MLP neurons of a small language model. Each row is named by its layer, matrix (gate and up: input weights) and neuron, and shows model dimensions 256-383. Each number is 128 + 24 x the weight over its row's rms, rounded and kept within 0 to 255. Numbers have three digits each. A neuron's up and down rows have the sign that makes its largest values positive.
A block is one neuron, or neurons of one layer that tend to fire together. After each block is what it responds to, as a language model described it from the Wikipedia text at the highest values.

L8.gate33:117173133120125099104131134155133133134110122111136074134124118133124099140105135172153067120157115111054161128161089125117135064128074109119152136105091148116108121120114156114114157113107119169148134119153129152122158102148139108182093137130147122120130131129144144155115102127141113109119152099123127086108131172130144104107178156117128139119189148136166135121158162104091152124138
L8.up33:131142146187144145110143140110127116146104157087134174150165138119143154120115136150134108096128140118124102110195097088107112121059121130108079109120143181148114131104152128185136147131132119113139181121106103113146151137156128146094143120112120131103122161115123153129119135087136127154147083173097141114136083122086121132074115139158089181107150113129119143125142116154149151121135
L8.gate124:149181158100139150140152141137124125158085133137145107158103171139183092133117149136147156112119104140091105156130162123131130125109168170149125140119140135115122134081146101082116116132096134100146143092087126146114115131103110094084131114138136141133138137085143095124161107145115093154122137071067134144130140171140106126120159125153133138141167132174111133122134151142142092169163
L8.up124:117122119099096139144140180114131155131092114119120155118164141110157135153162131115123161170118101107103133134179150114126127128109102135123126169132137128137128123114168157105131117093122122137132089139151116116144134190088114106130118109087103121145153078127149121178152134068116108162169161159117118120131133104156140171109079178102132199149120136139126105128115147098106100137105
L8.gate131:188075120110168137122134138134082136133117162057116116100131120145120097164129112132161156129141103098115058161150152182124130092049140146143106157176113135145141132116099131163133116169133137133101152133118126097115109147087111126139102177108130072136137129159094133128113120142133094133121138144153156113138114106079122129084129133108132197137132121158166158157121151160148153172112
L8.up131:117105109102134202164143156150139123155150161071125121114133128142123133140117156114130116119149192086121087117174124126103110123079085116142113158143116123146112142133162149184120147121148164146084106079097128121115118150114122111139151094131179107108113102105124118168143175119114121146083129131116175152178110110140134114120146154120106143115155128159144147161149173139131170123144
L8.gate190:125158122171133110111125129128106124122141081149127085093123092111116128118128101125138133117126117128132073094144111087121121185142151147142114129105131119145123126073118140159136082136145133124115173127148119091126144122177143093126129127120137121145117126163134148166137127113061136210158159109085121124131120127117117084146116149089118104133151170144114164113140049133148148110128
L8.up190:119104091122142197160084132085133144133167128118132098111114124085099162102151157098132181119134138083125158122146118118183118134118096126075119118088175159107123133149121132132155138141098152125149113138153142163152102129125122068096138089116143104152110100127152150115099115134127174136114119146125161149113129132135098125125141137132108153122153135130138119143107098106140120155179
L8.gate619:132171106102149129136176139148143116176118141154077126117152131122114117157117136155124117141119102110138123122122135148133140134163141104121093169075163156131120118089136140099128107110108118153110124123136116102141106132163144149139104143126134102189092124174129147116127182131139132167129099205148156162160152151109115100136122136126129167108147091150137128114167107133104125125091
L8.up619:129140139108117163109147109127168126168126162139140102148130137139121140104132088139138118125138111126129141160099104127165136116100056163128096127146092173131123147117134142139117134143143140118119128154154139075131130104164134144149141139130135123134118097134084142170134127134120114113123149122168143124164175143137119070150079134148149133153124150148111174119136129172151144132151
L8.gate760:092087137121159120124178161136112143116121184141111129115170127140193129152103128150144102093129109161103078130143111103089127129129123157132141142127089124126141117098175121099137143123123164142134122095135167139115133076141120147129135134123132135141161116153130181152131178101113102152105178189127093148164133159132094126154061160124114150152144114174112148126160095124105144129130
L8.up760:141115100169141147142168185123166143140143150123115087150107133117126112110129138122088092128140168140137122098120109112100140105122088154125117137119117164121140121102151137180139127142149133093165133115091113103101129130120110151138137090138148077178124119166124068127120121155100143151115144140147151147103128161106138119117150142131127143134158107133108126141116149151121133171166
L8.gate767:110113141130123158145091110121117127104156159097150125141126142149102093127127165125080094140130121105139107123144127103083098140098110116133083131108084131135134113102126122150144126152154145142126100132181154145145094135103127119098143099101174102114130130133071113119138125135131135140119132145135163132141103175146123120137108114137119144120147130145141126187082086167150145131180
L8.up767:144079144106111122146132136131126086120121115143081084168115088181135123106164164146129116125119084087177129158152113105153125149084092122124107165133087126147111156116146116143101106135145150137133109075162155169110116135153113128086100139138147114125167112106130142135106153125126146115123140121112142161105092119108123108100112175166130121130108128097123134143137118110128170148138
L8.gate1002:127111117128093159188155137118096148088117173062142137118089139158130092123095137133131134140135122111127145150157131126051151102112138107126137127127104133091116141181098160120110153100094091146167136118158107154142097079172121172126093117136117156165151136118128149086130122131170104139107171118140137139128110144093082092158118116103093130158191103117204094157114114146164146126129
L8.up1002:097115131138135135140155116080120126117126149134126155181072108164105168140130147144153110175091128176182147105088121161168114110117077064113127165143129091148130142117125108095097150141122115085115106174130124144179134107149100131156091087120161117154120102115143122105124123126155153092125098115155138132123123147140126134134177152119135159117139173162116137114103118122142168116147
Biographical main verbs. Main verb right after a person's name or pronoun in biographies, introducing a role or status, such as was, served, became, has been.

L8.gate90:140102119100150100131157108123139099124143141178105149125122103107142138099142112135128139131123152120103158103132131144118120135124176144101099087116106152141117176101151173122151147132132096136137147111169128142110093123149120111094149130112165160096162116125145136128081131101117137167089123164161118132122171146155145128152095124162140119152092116074101126124136141111122121160163
L8.up90:086120150109119150168150137076070074119121151134102125120161117139161125116168130125112134132176125152109059131076127074108083140154110105107134100105095120164171134121150136117131124144122110184156137125177117139150132136126091085132124126142154120140137099126137139089118138154111134137142169086122096142095110159163162075109122158084093128154136141131108146116147136101144117165131
L8.gate250:123114094112120110148132171125143091090124133130113149125148106105135095112098092145150121151160101115113118109133139117156138138157182153085132132106081134135127116133099122115124158101087157126120141152127124118150133161161115148124146113102128069124166049128128155142101130089157160192136113120157138090118167137139106145124135117134144123111140136111104148138085171100095116154113
L8.up250:152147158136138109118138170118122113156145090124119100131145123108145131168089088171117132100106165110122149132073150080100131154147152085111132101140119137127084128126169109156152112183126104118083184101129149124087152121125124113117176115147131149166141145111124144121133110132119146108153136093120147129117116119135160133130131107107152165121129116096146131109176175131127114184131
L8.gate267:139124146118154109135169127109110131117119151140151109147129151087120122135139154147136142168140123138125139144082119092149145145177135133130122120125105158149114162118084122107166120115100117118143166123103123150128123130127117124081130130143139120108086122121142149187114132124184162140103122141096090158116098096153130143064131111124111140109118149111120136134113106108093106125159
L8.up267:122142113164110114127148125100115110097135098187120094162122135126162149131111115155132141107140110117120077186094164159143168140147142150126148155134125136135146078135193119123127135114152098114117156125144109186145108121137145124124123124120174115083132100098141167147128164115138148069112142146195133146129119147153119148141070171101121194137083119154144133134147124132081127173136
L8.gate272:122134124103189145122095130182156109107169182126160133126124103113159160140140095097156096071160138121125126131100121109128140173129160136094121096120085145125158143127140114123142149163116114135114122123104116133118128101124140093127103129152145143168123141128141130080127133123109133094150134129155111115162170167154149151099113098105141145099134120151105131132140113153125119107116
L8.up272:111157136093196125145098150126102121113150152114117135151114134079118145134114079131159123112131113108125115100112156089122124111157107123105142120106094132115156160107131089120121154166113094164092148102155141164172128124135169096138119132098124111156117119097140152083128176101148154093175137170126141110168173171156154139149119140064105131124119146152111147088132103133126134111090
L8.gate405:125120087080175098146137158191074150119122128156124133126138081116131123135134115146103115109134100121105123136103125118157110153157097092091178109093120154119095164138150110146116088168114116121154123100101139109111188110141125089124161147107158116129101129128114125107113124124099148136092138126130092122168098157119172146154146164093140106113150139101133163121114125114119100132148
L8.up405:164118141119123143121118159118154112191152116064126136153159118153152128138133151161112160139124151152129161155138169156140140134082122133161117114108127158118106107145125116102100102123107139114088129159123169124089127141128145127128123119172135154147140083124098145155094124154107128153128140137167141133128126112141077120124093106137133120110081124124084151154145163135089096169115
L8.gate592:141151132116123135147176102145091116115139135126162145131147086101147091130157149127133108145160136132104100143107123073127114163117197143124115083096095138149102142185108083139154140159161120127108123101124123174124120151129139148112140142115165094151093104103119173096155119173112120128149112086142143130107126127160153146090135122131146152133143116149113118141117099114106141090129
L8.up592:139169132151139102130180108137136135135135164119137109184143117123144110131133145136115106118162136133119133134123178119118180128122130140109128125153077114129108112140143130138109169131121136145060149094143140161094068142154112117116089138111166160162118058132083122090142181151098132129116131073154144155129124074113120103107111121105158133121119123132120108119128135099172096138145
L8.gate680:084122114118137122160148137089120143139130162196125123106131146097138147095143145076098104118144155072119122135125116093114118141171124125123111088078124088113121105144124174135132125111137089159144163162134127115082158106140123115108118167153130147104135140105133152141121136140110136122116160120138152150150160149139126104139095117111161141135081109085104084124123182103149109174171
L8.up680:096097108120164121133128153102109114144133198173123175136161140124077113119146134117140114170153176104139125129138123087151128120152125155110109128140138078156158156126138133163121127173125162144158184112127122139109147111135163106131121120144125125150155108116122132114110130134115153121128167115150136160117142110177086121157096177105133089138115130106117078103126133131085143217149
L8.gate981:191125091156138121139130138088074129132084147149126126130137136100114153155160142118122148149112135117124134134117124162152137102158153116142096147117114116150114100135138130118155129131117126162130142124098148154103146080146132158098125115122171117119146107081143165170137125101141167113047118128122117152105135125163129140115102110106044145128095149091154141134141135113089145183149
L8.up981:179131143134137091111139130133146110142136155145134136096146139101105114187164130113153145110120114118110111124122128137141091109149120107127101136142113100133126154083076137155139145147140141142146139086129150157080120107106106145108114130118134099147128109101108176159148102151140142147124163160110089156124144102107145134135096136127086086100092154135135146164165160142102118104155
Final piece of repeated names. Last subword of a multi-token word, usually a surname repeated as sentence subject (Murph-y, Garc-ia), also nouns like vehi-cle, plato-on.

L6.gate37:152124123114115130137115162154112116159138148135132127154110121087156134137110103125104162162127146173113135130144152123137174132133152111094082138074136153136136172101120146139116135138136125139071123120078156085143128115109175144118123132089160098141137113128105122102174140093127132108149103152147106113165116145106119148099141123131096128112140098155129140164132115160117085132127
L6.up37:117146103152161133174146159171116109122199140138135108133144094121153116090119113132160136146134154086125155129126122155173127144104172113095138074110139145067135163123161112094146125128135122084115135214137143100116099141120116149098153130133155128098158087146098127110129123118129104100144147129170140104117130147110137143152130109116145175162113158147122089144138137133153181129114
L6.gate587:150156159123118175164105151122137072071166126124170151128141134128157136108108143178103116121128131097116112148106105107140136108100136140145115132124149128119132124089135133150162099125106159107128168163126097145130122135107115122107152141134127127092136113121096119114126140099119094173146088157170153136130126155126142127113143133144099140128155119169126090093168113126105091174113
L6.up587:113118167143139123096135121113105116138161169098120128088118139087149162175122136147112127150125149126108125107138159093100141123090130118090123143088095155154154124088137152105134165143127138127119136103129128125126150106130140114106081090178125122107169122119168133097102115138100098172134105097104138120142162111113136122094153092121142139125131129134162133162115144172122140138157
L6.gate597:161137131141125140109155129099117136126125152133113121150115135110150129126112136187121086121114144138127139091141166097150130162086135126126147153147112145110129166128118140117148145146167116158118128115100125133117162086084145141139147132094128132133123111129131113098111160126086077143105102119108129130100117141091139131123175155165131130164145148118075131142124129086103125179132
L6.up597:114134123139094095131117113161125113116138148142141184099121112101122095119133109122171104130156117159120162097117140102113141129189099102174114142115157083146087116096128142137143107122108135114135136116113143126090144134151160159133103106156144141134145141130090107099157147081108117146119096115150129128125120163122191116119150127164114142121109125130113134124184119137114141139090
L6.gate759:121123109092171132130111112198151138179136117154137086141109128143152114108105140128143117135112107127124128109134113105132133182095140175141132144092099143169121159122155093151112151130120135086113111167154126125077095121105115108162139154141131137118140126107132105136080161121144100113081133167143110138174142152130122063125140135151138117183119185124121130135186100179109123114124
L6.up759:094113077124139171119159155105163130146095108148123097143144135107160097109140119153136160134113096135118110132131122141135137153105159131138138126123105129159125113135100108069151096130153128106117112133112133119094126111120132140149151151082132118135129150101152095110111192140129119092108158140120175138137179094114105100142088133121115146118141146106183091176161130100144079124131
Article-subject reference as sentence subject. Subject pronouns or nouns that refer back to an article's topic at the start of a new sentence or clause, often completed mid-word, e.g. He/It after a paragraph break, "where he", "The university", "They".

L11.gate330:144155149099176176142144133108111091171115151152113185134138143147128115121109118089142113156111143149141122112097125123126113161122066108135115177122095132143103106097134089123087107095161138091109134120153110155148182142158104094124146104058138090120133097088115117141144067104101114142117112134152088147146117163129110108128101106135141136110141190115102111134156147098121141111125
L11.up330:145157166114162123091109109146132136066160115115112118119139138105116124129105125121158097135101118145122155179109130110118167162137128128119172116167150137102146148153152110144164150137169134095103151115130091139124125106142151075119139151060124107115120128105161111091153118150166126140161151156162152152127123124102129124115106120152123130147126132137124137150123113085099143120112
L11.gate500:115128162127132138168125158187099119120186130129149143108195152084093088113112175143137105161119169132079140115120178156176129105148129114156143111156152154119156131101174125115138143110144118149107164149148108072121100079114139114100138118121093116143093126128084090119159146097152119147151159143098091151140108144178116127128138106179155166152119120113121113115122101134125125112115
L11.up500:134159120097085132118138111117128084109129113123109118117147131116138071151100149145114090124138127120109146152101095135176136110151080141150146164098094093178136126155130126111160100145170096123130158081122097152130173135110143120139143136125102178064142080135145095115119113100135122112139147100148098133131137068078140106093114136131118146129135152061105107100128142100137148159123
Verb ending before preposition. Final token of a verb, often a suffix (ed, es, ing), that expects a following preposition, e.g. travel-ing through, li-es at, refer-red to.

L11.gate164:089078103107126124130103107118143111156114150165161138108156118123139131162099136114121162172117131137108148156091157123140141155137152092103124152152155106134144125150148169095154120087132130126134131126186110128111089127116108114125127133162146106203148112090127154103149153119129117117098108168138100153128162147145152166096144150128134164154151122112120135119119158145082106095153
L11.up164:152102098112168149097173156154103107167157134131117052094094138139149108086139158131140120139128125093133117125119109116147126104119135155116108189121138146132133130117077137093146140136102159106126099128110142130139150082150124112113091096079143129167135115136149159137136095124142129112149096148146114108149122147134158146142076109145115133144095150090126112141126161113155129125125
L11.gate498:146122107139173190138173125099123112129145160188109114088173128136144123154130115124127113137145126112093131121101130130135159140161138132113129132123112146109116142115125157127100140138127108141115162105117158155124106075130060135092116122136140098158146105110130184138123119156134139125101141134139118137120118115130125164130074114157095151131079119087125126155145168123130099168176
L11.up498:162079113163130127132119075075145123135099133171115127159109111124138140160152130149127115127133094118090098131091124133100139116138157102113130110109147105120144150147152169128120121130133106139090173140146128147114123093132149110132133145124125117146113108098124161117195115152125164128155167143131105155103142134130139122114082139151097164146120162145170119139148158092129143129155
Sentence-subject name endings. Final subword of a person's surname (or a pronoun) serving as a sentence subject before a verb in biographies, e.g. W-ang tried, McLaugh-lin was, Farr-ar invited.

L6.gate6:121134117133136136122143123124103111140100122093134141121130127156134139172112174106092102114125144119138141140120105113111112088164161138136114131115105155158152119148127131114133171131117120143100158091140099116114149138145142125121093105109139168137133131120120112122127153116095124114099128139168131106164119129188172134173132140127098167139148156125110130110147130060134151129162
L6.up6:142131081109160103162106116133128130140116147194112130116157131140126121123133081068152132143141131135121128105129130108137131142106102155115163185173134122100110155148188124094163121175195106093137108145129089155164128143145139101154112119118132136118140143127086119126112145104127085134141152154093121139133126158112104150130116125133161132129137102128161113126129099097150136143122
L6.gate255:139134111181156136134165159099105163115135121151101102127167109115111129127102105140140089170145149152188197129070144160180153125155091128124117161130161064114112128136171147106084146156113110137126126139143132110118124092144112149114124144128150133165137130127132139126115129103119113113139110100178111131199130181162111129119094130163098135114112087155108075154135089096142102150143
L6.up255:164070142095123123117123127162103148137127169160158103093168110183145123126138136116114146127159142107130128139089133124163094124098147157132137147108154125146162113126129117080132099116097110110126131077137143103119156129147130132188131087112145116130138180111108123141128146100103125088131101115089112122098078117179139094136125124127140146104131126126128152116184148123151128177100
L6.gate619:146138134101143109144159144122137123140102145168106138152131110128107119120117140143177157135099127109126090143134104112137158133076168144085133190118131133149111102148149119090131155173130107116153088140140125154176173122093102135121163118138151143154157099131065163150123139107138131095108121130151111100139105122131122111124075145090142183124121125128135148124136105145135117165094
L6.up619:174132125117166139134120132113127167137108155136085131127142148118136162117109101127166141129131150130144106177115108139139099146073094144098132183152136157085103147122125119137170121157112128130133126118138135133156141187136102130127129129121110144183126103140129122119096119098115152158126106112107129134153127143166127131113128162128126112095160146097119141127144108127105126159115
L6.gate786:172132122140164162161154173131131143116103125089100098138153094153134128096109105124147131143106109126163131166099123109164090102121138151129167175128120084116138141103161108156133134165117144129156126148116131122165129145139131117136137104105161127167134126097143119130108132073105130122146111107113121107139117196100137123110149104122097149115159183141132181106118121094128106142152
L6.up786:118110167166142087140109112104104126175108099173106146098158112111160100149186128150148138117187139130114118156126143118134132113156127103141072148117175122106134187116152125089135111181160095116115108103115146107089121121115082137125156122114121103203136147137143145142123119164154123148136116133103082088073140105137125123153129156149132088130142170116113159138131137141117141165119
Token after a proper name. Fires on the token right after a person's or place's name ends, often a surname, e.g. "Cowan later", "Boswell 66'", "Aon announced", "Kean's".

L11.gate22:104116072123113165120172137144128124134128127150118134118170133169119129119118125156125118127142104136108160131154122138102113151147136091136140101113103112119154138136133126095163143091117126095129116135126145133151130110129119143117115160095111121117148116149136173118119138133109121102082135152186168119133104176106113106151112147143155128136116141093135102115172099175159115153180
L11.up22:094110116161124134143106097140145116152163144157116142143136127145109126124100114121115177133137167130123175145123161090120127140075121130112125115092102079090115159127112130125138134125093116114119151105162115126083118129111172146101175107147145130098145129111101113112117140102131102071121129135120159124178114174152127130143100114145086152119135091107165142124141126110141098170120
L11.gate468:082080154136146150092119164142145118090149166165097115116131134151081120139111159168126088121130128107133108087110127124091110154164108123123105118121118143129154100102146123128177122162145145133110093121105122136146153113116123130130133150086145157154148094106109125156110117141142099121150108098129103149140192092107073118141161164103145119187108122130145148082140137134121153120126
L11.up468:156136139096121094129109127157121104162116117088126147131141095111095137140100093133179125149133118113164119173106092111132107110133111098117105139161176134125117110172103104144127116103106153097080163126134145128133133127094125105144094103122152068106173192093115128118125139096115124158131118165105073113116093141129139144135111089107108133146113170115095131134149156102119152119132
Auxiliary before main verb. Modal and auxiliary verbs, or infinitive to, right before a bare verb phrase, such as would have, could have, to get, did not have.

L8.gate385:105063084111125142132143137106106152127115111103112150132105124185090112135125098136122099100127133127141078129093138102073156135088143153105111177134092127154133130124126100136149136136126111125128152117153163114139090134119130106125123105130086100153116087136094138142170096137111133151079123126151159116151134149135121147133127108165102129138125084117134082096114117135115082097130
L8.up385:147151133129119163079123127099132111117091154136123137149127106144119122132144132140153065078165159093142088158160108123124107145124146130129058147143142194116127133112175116160165116146182135132114090129113163181147122142152143122102118071094155113124110115108103147105128122149137151181137162107151125171128161155122103128108154158144148139128163086111164080118095125081144149112078
L8.gate473:106122104141115125131139127121085107120116163120107127122123103117142136142131144193192107149146152191102149103159140139112155095138111140151111122100130131141121124108132156097163058130167131118157105158151184139155097106151120143102125122134096115157122109129122171109099134098150123081120126128129127157157138135120152102127100084117153099145142117118136145122140148166128129155108
L8.up473:148121163124127165135095092173125106140148123123131139144122144134106133092116134151145101144106154093152098165135096099117145088161117158168092125124116101114098121106147157144150087121115139141107086110109123115126101127118135119159152115134134110131100158193078103120106136152111147126104116139107172144131135119113153120111123095125145123135126081140108137156137100150090121105092
L8.gate580:118111121140138129121093124182105116137163148101153096136142139129171117126117091121132119146170090121118113133121125140172122120095091077103117098132126140158121142149182103148125057159101106135116111137145174124122117142169123117147124127105121078150111169136150164106095100136098122087159168125148118152112137107097135070087113125116182115143090149103122136116159146145118129110131
L8.up580:103128161107090102124110132124149128156125148161111122133126173140158140099132134111135143137154109116110098131133097127186137095129150154136130113140152098107152127119144127108132122111102136118079125084151137116114133149144150142117154112112176134138108099128158147073084119034115125136141137134095112135148135142136095153131174115112134091121096116145100134145151154083148100144118
L8.gate674:162134108129127162117163134097112079113128134068104154103119123146142105105119120147172147149122110128121122095136139141093116096149111107186117137123135125068108161129141124111132112140128118088094131116165122112131153125119145093162157114102126121107105152104114141093141133097117129112138130213108162199131138136165138110118133110113158133107124144108138116118158152109146136105128
L8.up674:141089126143099140088120100136119114112161185116157163121171126136143120171134140174146103086129159101115129138122137128139126140122074095133159172146137102174133116157153114148111117140133170122123144113145143128132139121134133122144134157097121104187130128132140141106103112137152161132139118161147152127129147157119138112164114111089120111102115149100122165106159111154094087169171
L8.gate855:143076167123109149117158137117100112112118109125140138106127131115128120124123150167136171098147118100094098141112126136046154127149158107171135134141136109108112105112161142116119125126122162126145133094096136104146130123144104106101116134140110134123165115132128128144153051165098140105148150153106105121080127107111147117112118145106099144128130114137164136142140175102144168151174
L8.up855:092148132142126106099114116114148105121147167143123179112136160134142145103105134129104144084133172159112097101153109098135115150116123155115082129120117097126148143163109105120115149102144134162089104160113137132114165141128140133143134117124127128150095135170132140118099115119104108092155184102104108138099100182123120090107110150143101114102131120126110173145136119139153121119165
L8.gate876:127137126169139142122173153101142110132145146116140095120134158146136119087125110138146150150086163126140123128103143154101110125122106157156067149118119084128165112151125116113152046081153127125118165116101109134118127167163103094161112071118168139163163136141132150150160141115150121123081147155119130158102103075102139105107135098168103153135082164219133131139167103146139140118138
L8.up876:116126118135107114110149140150114134125144120083078141143112156142132085141134101155132132115102152124138088172149143124095136130147120135161159144180139089126117077158128174127107120143159155131121109143155136116090146125206125136131082156156126136129133095138103153173112141091087129119141109135114097127082103108092155162123126140155165084125131131129145149096190123132116136116119
L8.gate968:121098147173121129104153139137088127113110144148098131129132135205164127131127147102151149101145096111147160113120148119139140145131179118081108126119125075147171099066117139123105103144115133186156129112149125149110120158128146114156141129144130105117144088115113106113115164122077125101126100101116156141155131133072100168143138105120162136139103141144130169127096111123142101150112
L8.up968:118121101144135171094110117113114105115147104118141118145109121121150136102145151092165151126136150133152120106135124157160139148129120097144097129105146140182133169148141128145138103120107087151125115109148088118176103136110105130144114146092088134145127122154154102157143162132126113102099141119135175125137158166141127080111090122140157133120144181108153100131117083136130119094114
L8.gate1013:113127111134108145125145182168125083139123153088078132133130122125127114101122118112170165105150156102131152164148128164143138119130141119133139142127098134114158133144179128148169127077079134158093096133173127090139142131186148106105119142127148150132100110141122102124143144138135127118103135104169150153130145115121140133145186158127153135146165151156129146155131126142140109152163
L8.up1013:126158168138131054136164140087069122162148102171099118186112123126126182130088158119154107112125101076134159085143147108089137112142148134166166151136151133137152149106114154133096146084151119134122166130182122111141125119138143137094127181126126107159138097178152144117100097116169134149122119127130119146147151147127143094136118140130141127130135111144150122090118132162131124123123
Word-final suffixes, esp. movement. Suffix pieces that complete a verb or noun split into word pieces, mostly about moving or changing, e.g. chang-ed, mov-ing, depart-ure, resign-ation.

L6.gate319:176113092124099092129119125138146142145126122169087135140117166113083100120116108127125146154099129131124097090101152137157124122120103173141133112101092114115108100126154145150173177160152096146143108113120134117096120149152134132176133127144126144135151103144112114136118095096148117115156179106112142166128102125099103109091145153137104137106060140113128078120140151103067097095119
L6.up319:108128115131095139106130129105145152126089151137126174133124105151134106132136140136105104140141133123140113060106101095202153127120160109150146138131164134123137109139126128132114153114159114119112173141159117117107157164114153150095124106142157167111133172133106144138105127123139157150128141110139142120142143144110130167142139132144112136094132146157128140076154119118113097133120
L6.gate437:100139162130103159141113166122151063116181131132099115112137095117125123106135159141120126091162155131145090116117086124121117146125147127179111129131121162084133126120127134134121143129132118125150185114200194081092118135137091171131126090166122163130141103133100172102124092131135122113125129160130105098136138106159106131111101144154105203120139147118160143119118114100123124128128
L6.up437:131117098101115143128086175151129132126162117104111147101155123134080138118113144129137095152143165111083100149130134163138160091133124142086123131148085140129143156135125158110132143135124152124158118146151128122120096121155116118150141120113127097120072136133147100105122127126121112118112126120105116117113148136127137114137162110108124114110146132158141122105127112113143137215106
L6.gate560:134108145095054150134154147165113146147114164107142140147142094113107085148136155126140172156140102109106103134105117116105094134147112131130114165162068123106120120111115117106104136095110150105146144122132113169124131119133162099121113115140113126136110125113132140123127164095120142129120118141132131124150137094126092131152111153114096122131092150128110122142154147157178118141148
L6.up560:159099121085116127142138146085142126107139134097124100131140150111151141142068106106091166141174169125123153147105149140094130114130119147144123124151119117133140129120149174151147117092151124156092088098145161135145083120083099150111110136128105136075119166119147169145101135145112106138136128144126119075084129138127124171132099126101147077121098137076135127112095176169138108135142
L6.gate687:119134123096124104136166114118173086159132098131151126131131122101142141147136148120206129114094143144114127163103141156127121162144150109140148138118062124156135131083152095145161157144129128106147175136142136126132084127145116153119095165167123128112094146103153102123112159113132132134123102156107129130107148184130120145147149130172121131139118136113116090114136105105121125146118
L6.up687:095097082180162188118125114162124083140174120128159118157135090090098143155116144134159110130110109135155145146153145108127122160130115135118160145125143152120155119125142140126189117112121105144123137138146111109109090138146113121143151118149109186130137163122121123091131154114176120132099136150151089173120163131122139114119158153138124092148126067172120161149133109124153148120143
Word-completing suffix pieces. Final pieces that finish a word split into tokens, especially "engage(d)" before in, plus endings like -ed, -s, -ated (involved, participated, informed).